config.toml
vocab_size = 8192
activation = "squared_relu"
positions = "rope"
init_std_down = 0.00193
optimizer = "adam_variant"
schedule = "wsd"
MLP neurons of a small language model. Each row is named by its layer, matrix (up: input weights; down: output weights) and neuron, and shows model dimensions 352-447. Each number is 128 + 24 x the weight over its row's rms, rounded and kept within 0 to 255. Numbers have three digits each.
After each neuron's rows, "raises" lists the tokens whose logits its output raises most directly, leaving later layers aside.

L10.up1286:124157156105142161133143152135115118135169114132084154135157162160129160147150108114118120112091113080164056109178135098111134175140137132119109152111110138156158146109145122064157135141133116175107115106149088134101155102150143167153123136133094131102155121097135146099129149146078128109
L10.down1286:126115110146130151152147135119093111106149142127150132140131066128118132113142163123107116140130102112134169154128101125153095111100111132153116179162122131121130154144113096076108131173141125107103149148148156094177174135164135106151144119135146104177148133113158108109109103102136170098
raises: "st", ",", ".", "nd", " |"

L10.up4239:110085161114089127107092088148101130126123057104095137106112133109134136104132158136095088125148117130131123117144142143195153121124102157127128177126151082111138127103132149113122140134144137116131131161154107132087132118144123112129124175122105080126113168132103155109154121087146131101
L10.down4239:174079155117102141159145139120164129129112128169165158107094143112109091123131076174082113121142151147143127127114138138113102167088082125145097116149153151086115123130117140101109132120159124121129132118119102133142101139131120161127116112116090097129129113138091178140134121175147090106
raises: "ita", "iter", "ites", "band", "ening"

L10.up2711:128119135138117163160133122105130151150178124121132108121162131101141119110086135081179113155140125133136096135105142116120106126136136122119109084150103107187132146142130118114118133138095150118085106134146128117092112137123119144138098145143122106085111180175148114084148119108062135167
L10.down2711:143166120076191166168097119151128131124113095145105138110112081105095083133121142146144128154121190136116080171120145098141144123161136161115108141108124103136139130132133111151116150125126145134102135098105151139135105117144118081108114111121120105099130111150135115131164149157113145101
raises: "iller", "ick", "ater", "ale", "ele"

L10.up3332:069123142084132103123151147132120106130104105120118129138126133116057093119101102081154151112104116081125104097124097145112141087152129161083180149102156074116147103142156106120096167124140126085159185095095128148124137165121118100109065139105124170103103155095142145092152150128102154122
L10.down3332:185147120119104117141110150163143151081121135159092132113108179152085124103138136134133110130135136113129088150139119113130114155131126111103093161121132088143112157140118109123128161116130128100157119137148149115091086110154118132111122148119158129114100081102120126142147117127146187153
raises: "f", "re", "ll", "own", "ve"

L10.up1176:096115151136154118122113130111120093113107127109098138116091100169150135140108131099146116157132147089155106176135118158133120151162107134162118098134112172141104126128143171140107143131129117092129120117140147155095108140119145140103107111118139145149131108097097152099125097147153137155
L10.down1176:134091137123116139125118107121106070094114148103098126116099101120137111137159133140143147134135192159114143105116128151152128108146123174144080129072128127126152127148109160133130146125156103106120137127153108150125127163103129102104117097134099133120119073131113145133135090127133148156
raises: " held", " organ", " organized", " institut", " con"

L10.up2699:094104126102109111143133153162101149144112137141101124132134102149154129119105147123101122151079087151162156170143120164108137093116113096121123147128108131115120161148126093130088153139124151119099146108168145126114127132120142161097098174149143148115128100095126131134164134101123106103
L10.down2699:138144120119145064117149127145151130076087119141132143141172136159138153138120129112147174136150092120126144122123122118120113126161130129106143178139069130133120132137152109091097146163158115127124127100102120130095111127108156085085164090126172149103128150132147100162144121116150139122
raises: "U", "mb", "c", "mir", "ducation"

L10.up2282:123148125093125111110152120144123138113167104116150163148136147093109101130098127130154102125120110154162159136126135134137094150152114133146146139112140111148105166166105079152125153138123105126113145090143137155128153161131142153093082115112141127113149064111146113115102139138161134080
L10.down2282:170134152084117114132105131131114111136096156153112162142113121118156120138142151121120104113082115099136094106125142078132142079155143137109148102154138135170074182110129109104139145119163100169092134125112080156121095125140145129128100127113129123098100100154144128186108115105113104112
raises: "ud", "ib", "ur", "urs", "ule"

L10.up3270:126144130175169126141158125161144130136158153153111132133151173113088153107100124107157135121163107107153100128100143165167168112096143138141151139155138146127122139100125097126124156140081102183116131094106183158133121122179118139164130113121150117151114092117121115127118152113138104121
L10.down3270:149133111121160132193094155120087119167129121132114160140156157108106144088093084147138124142124087138143096146121128140104080130117088137114106089107106104129089169116149087144109130119074136131129112112153144123140129138119133176125112105119098147134131153106094118159107122137152082113
raises: " the", "the", "The", " The", " both"

L10.up2793:155143088138108124106151128133093112094205109106077118102142125156154179135098149141116111144095141144111167133143156123121134143118088118155111085115110097153159145137158117181150155139116149141120133139138144136125109129137144157161140099106200109135092123135159098116144123154135158152
L10.down2793:146136114194146140103092159118141105154137103139122128158112118154158121108115074198107146117095127141117135156155135122126103114134121141130116150129145123100153145108136101148124157107144098126086136154151110132126174104163117137152109162168141145168080106079153108155094139147142126121
raises: "ars", "arl", "ander", "alk", "itch"

L10.up842:150121138130182139140122129152143141146163093126110128114117152150082096093138132151122167135162143143157169147115165150157107155133160132133116145137103093155121144112158150142116157127136142148088140127163146147174084105164124140106151166136168109073098087118136169109167117118114107138
L10.down842:128146145138144137116143136100129127095195141108126168120173128124148129108089124104127140161140116136108136169102108099103143139058100125142133178160096130110135148076150105112133102130119080085146095132120132155156151088154148124121140127128108090113122123129139133127149134094110103138
raises: "ity", "yd", "ith", "in", "gal"

L10.up2109:120094145143092122099147072105111182101108151157111078149112120150110129138090112129137176119139113177111097168157140126104104141129174091136127124080140163111119125138145101100147150171117138140091099123094137141110136093166143062144151137126145093126114135130104145134097133092150079110
L10.down2109:131112121113104111126074142162132110145146111140141131107166141163118106106092125094101131145086141128162155099100083134144126143131165155113143146154152136126154126151105163152098138150142144097115089111134125138090142133126127141138125121140138137151124172093136143108116133130167118124
raises: "i", "et", "eh", "/", "em"

L10.up568:126150100056114119141073159125139135076142090139158106116135143174143111175159104141106137161130126119143140116083135113155135120125096104155124123148130129102128103133146094121107136161156121135148092121178135131136134129120152154120132153133117095141132143130139111135089146131096104121
L10.down568:135088116131108156121141100124141090145137145085092130093107149104126100144141125129128115096130099138103120121113167113138142142123143134137076164106182106116122148074145152114106118124150151142104128175141147146138146105156152139149116141132136130107135161112092159116141118171132183165
raises: "f", "ith", "ir", "fr", "du"

L10.up2543:111157087133136134141134118140133084129140115091120143127153143154176178129087148157124144127132090112134130129095111115134115107150102152149118127135106084157100115104172127113130142150136137137145137098128165158131162176103126087106147113156119137110135180118176128128125143102122089124
L10.down2543:110145160084162140123134162106143085087114081092167152150147134100129156110143122137132114109118144150163113117148147126108147101096084150119141155121112129122138114138115158117152097147121131162164087097118164116100122125114143131076141160159093112128136142157149162088139129135127125116
raises: "de", "as", "nd", "iam", "ss"

L10.up3688:155175115073103079103151162106086108136135114087123143123108136169112141075137152128118155101117138141111119101144112141153086147172121107086165067127106131136143126100172106099102118090103173130109138127118197126143137119147147132155139125173145137117102122107102151152155155134144085102
L10.down3688:096068133156123111132089098141143136129127136124088128110109110163122133139143105147087115160105187149152110117085101139154152108148148134128157141155105101093118154148154164121152109126146152081110118120154123155125155145116123140134121099070131123095146148117107112119112128125113130122
raises: " were", " are", " was", " have", " is"

L10.up1447:153110158115151087141097132148096134132139087175119127123119144150092127132126135168157105112133094115156126126121114100129127136100154121094126091154121082134153137156148163113136135117133143126130113156157133142115134132108131135134128108083133134115090133105123098115097156122090159126
L10.down1447:137069127137102170133117135141120116120109160121157128119140123103118131109095141133186107140079152125112118154123134099180150083118126121165089152136164124135139126103133121176132155128162100071124131128136150135129133154139137131131146126095130162105109132150137125136124144115149135146
raises: "ie", "ita", "it", "its", "ict"

L10.up3002:101082107143136122148113130151096079092116101144061132109106139149075107133095101105106157106145102133095160136186138128111151163138137117081135104154108151142186123122104157121098096147120111136117151153159102111123119108126135139108145090155154102131128090068161120088138102108136161127
L10.down3002:141145140151098131110152126115175152173145110140158075138121115106122108126132100108140122148138114160148190139141114081132127108152112129112121105074134138076139121117122159093152133104131100155143114158110115104123132124143117133132108104150142173164099112112121131162137117125096091134
raises: " native", " end", " thought", " att", " first"

L10.up3900:124160163127100145161140130121131121142130122121144058150119110103119103101119166118128128114120092122096121129099066117130102119134104131147135090176112132129153096150122110103094098127118102137088097139118124146158139116122162132137122137094140127163114141093135151150115147105145119125
L10.down3900:142128109158091146098085100113133116089079128171210124111124115105125145142089136098178153177125128147084148128142156122142135128133129149140136120132092126102145146140129139119097088066119092121116097123119135106117088122116138119140165138122095101104133136123121096092098095140133147098
raises: " two", " none", " many", " one", " three"

L10.up2100:141125106134110131156104124137103105085122121134127152119104183123082119112138108095132146098153123170121155089138102118101130151132137114137109102082169147143158151156111143118123109129123100161092111176123157146094146089120142114108126125107136164085114131085131124120103117139146059125
L10.down2100:121103162118105140129143154158137094174155142094106078131126125144115139160129140127141143129136117140103160161146144171161172164148155133116120129136169128125139168149158144113138136146156157156170147115096140128117086084086129096168153141181122141134143106144095099137076138103117115121
raises: "ula", "aug", "uct", "erve", "arn"

L10.up475:125098110099141132127149138093135107131106149176126101087125157134164170105123123087139113168169075100096133095135152114170074130131096140103104127087133088159142122108158090123162175141074142123108135102119106103160141129098137159145098158083121109148112131137130079127182090087134162140
L10.down475:155127150142175158090131104105142121111122123130146103135144084120091177121123130152123155137115115108151139129137164104161094129120112097109105114096168138091097084105059127126134098116148105147095137134071106085134141142136122129088076116145121107133113151120147145119123112095106113154
raises: "ay", "en", "n", "o", "ace"

L10.up2552:162142134132149158161104150110087148141142141125132143072143126125097063111119144149175158089150099131137115144158091131143149123118137132122159138123149135121084128137122127148164145142142161128140117116125153165156149148178168109134098142146130127117112147111150156098178149135141081112
L10.down2552:105110148151115093116111161150114121136150163127127091141160117130130120123094126096127128086130131111132118141140141127080099149130107105122115093155112153128128093115165132117146099139137101130119146106146122116117160131133148122130115072158129115148086112101158116129134112142162145123
raises: " vac", " d", " thr", "rator", " charge"

L10.up2210:078089132086180096105161136105108076127123087146167150109142153112108124123113151101127122130107096138153132093130117104101127108074151175132127135113090112104122144148124122141107130153173122159114102091143121151149115143107126149132166129151187124113122124092160170105169143115134137130
L10.down2210:172116096152130137157120126094101090113163171130119099105139136136128117089136140165137096114142111160123125146137141104116165147130200147110151123110106097112130125142102141187143139121132161121093104110087167078112143143146126147098154149142106131144138150100104135113136134092110141101
raises: " date", " shows", " provide", " show", "mb"

L10.up206:119109115102144107120114133109145143120133122079096122097142127164160169161097182126122157166173144126133122102103163099178108150139138134154106143092104092084114093194153127165139146150147127147124101110142146167099124121151156122127084146142135106142079161107160138125187133128128137154
L10.down206:154157112141136111113107132109120138159151138118146123146105125129116089109068111128148156115126123104132137124114117125122113132146125141141153120130182130115079151148115136121127140126096139147120141126162133136143142112114147160109164158106113108113091077136125127165145131123123111120
raises: "ging", "ger", "g", "ge", "gen"

L10.up3635:150135106145140141133098084080098099090093135128147109132087144094114120110130076138153115147118130133165155121130175147110142132119099141111110163134134108139157140107135165132141122163130154123101122169139202127128124166153120151094115134148163111124156169114140106090101143151145126083
L10.down3635:158086194170131143123144123096125128096107168124128132156170143105089135165120079109162099144125123061159130114124150125106134122145121116123116148153055121124138112107155096139137119114166151134161112143161087091153132132121116107154085132156114088130114108101120164140111151139112107175
raises: "ie", "her", "h", "ino", "atin"

L10.up24:129093121146141109166103138104131158127142126108101100148117134151124145164130185079140137129140156123142118143120109154156124156122075079156129160102120141108131127134132141114100117082120177132141120146204168134076132130131175116138156089152169125109116123139143161067122135115097101114
L10.down24:139174163083135171108098138196153141141116149110109161128160094125152127161116126142089114081116157115128197133126118120109108158129149160156155161140125147100175142133150106121134122130152161139145151103158121148156171116129112168158151124159109134128117141132132140098102151131126154137
raises: "ier", "ies", "et", "E", "y"

L10.up2316:152111115136100102140103122076106135137143136157119158113146104106112083120169131125112171137150107144126165106108104124125160105121121122086115187114161124191168123125179093196108178151154107125145109170141140100119152161173183124145097154095126149106070107118134117145139143121105116087
L10.down2316:110140084130103075116164121051111143172143147143141126174107143131120132158118131114158134158097124138163087123129112124131132113142118169115146150079167151105135151146125119077158105148102178103150124152119081112145107123151098125120126117100124090159114148149082087159125110108123124137
raises: "fl", "back", "head", "b", "p"

L10.up1751:120120148102134139107096177123145121129162118145139138096086117145151160125164151134119120095119137114141167112099082160127152183100105168142116136134156109170130128120136097131143140126147125138105147134190130180109132116128131156179099133157167156146166131142123123113091137116121115117
L10.down1751:076112126166156146161145133165103143109179121115119128129124122085140145144133149138117110100137107106123122154145103090125130119129121136098138136137135135104149142152144149085119119125111128103143161106139084101141108100102156165117155096101155110118140088156154129128097140136139128132
raises: ":", "|", "–", "est", "2"

L10.up287:092170102138158118086126152081107129122116134092101140106128173133101109171134122113123080135098065140165124111153104129150124160129122136133127138134147091101154114136175124143141129103096103118152090093125110120136128157124184136124108146110128109100085155145088140122200135156126119076
L10.down287:128119115120147127144151137088110069119170084111146154074120155120130093136174116141157077141186185145124146118205136133092120109122117150121104104172148139088142164135183158157139125127116118142147151090136113129116173171146139131105149137115131110159134140107134162116150132135104126126
raises: "ians", "ipp", "ian", "aries", "osing"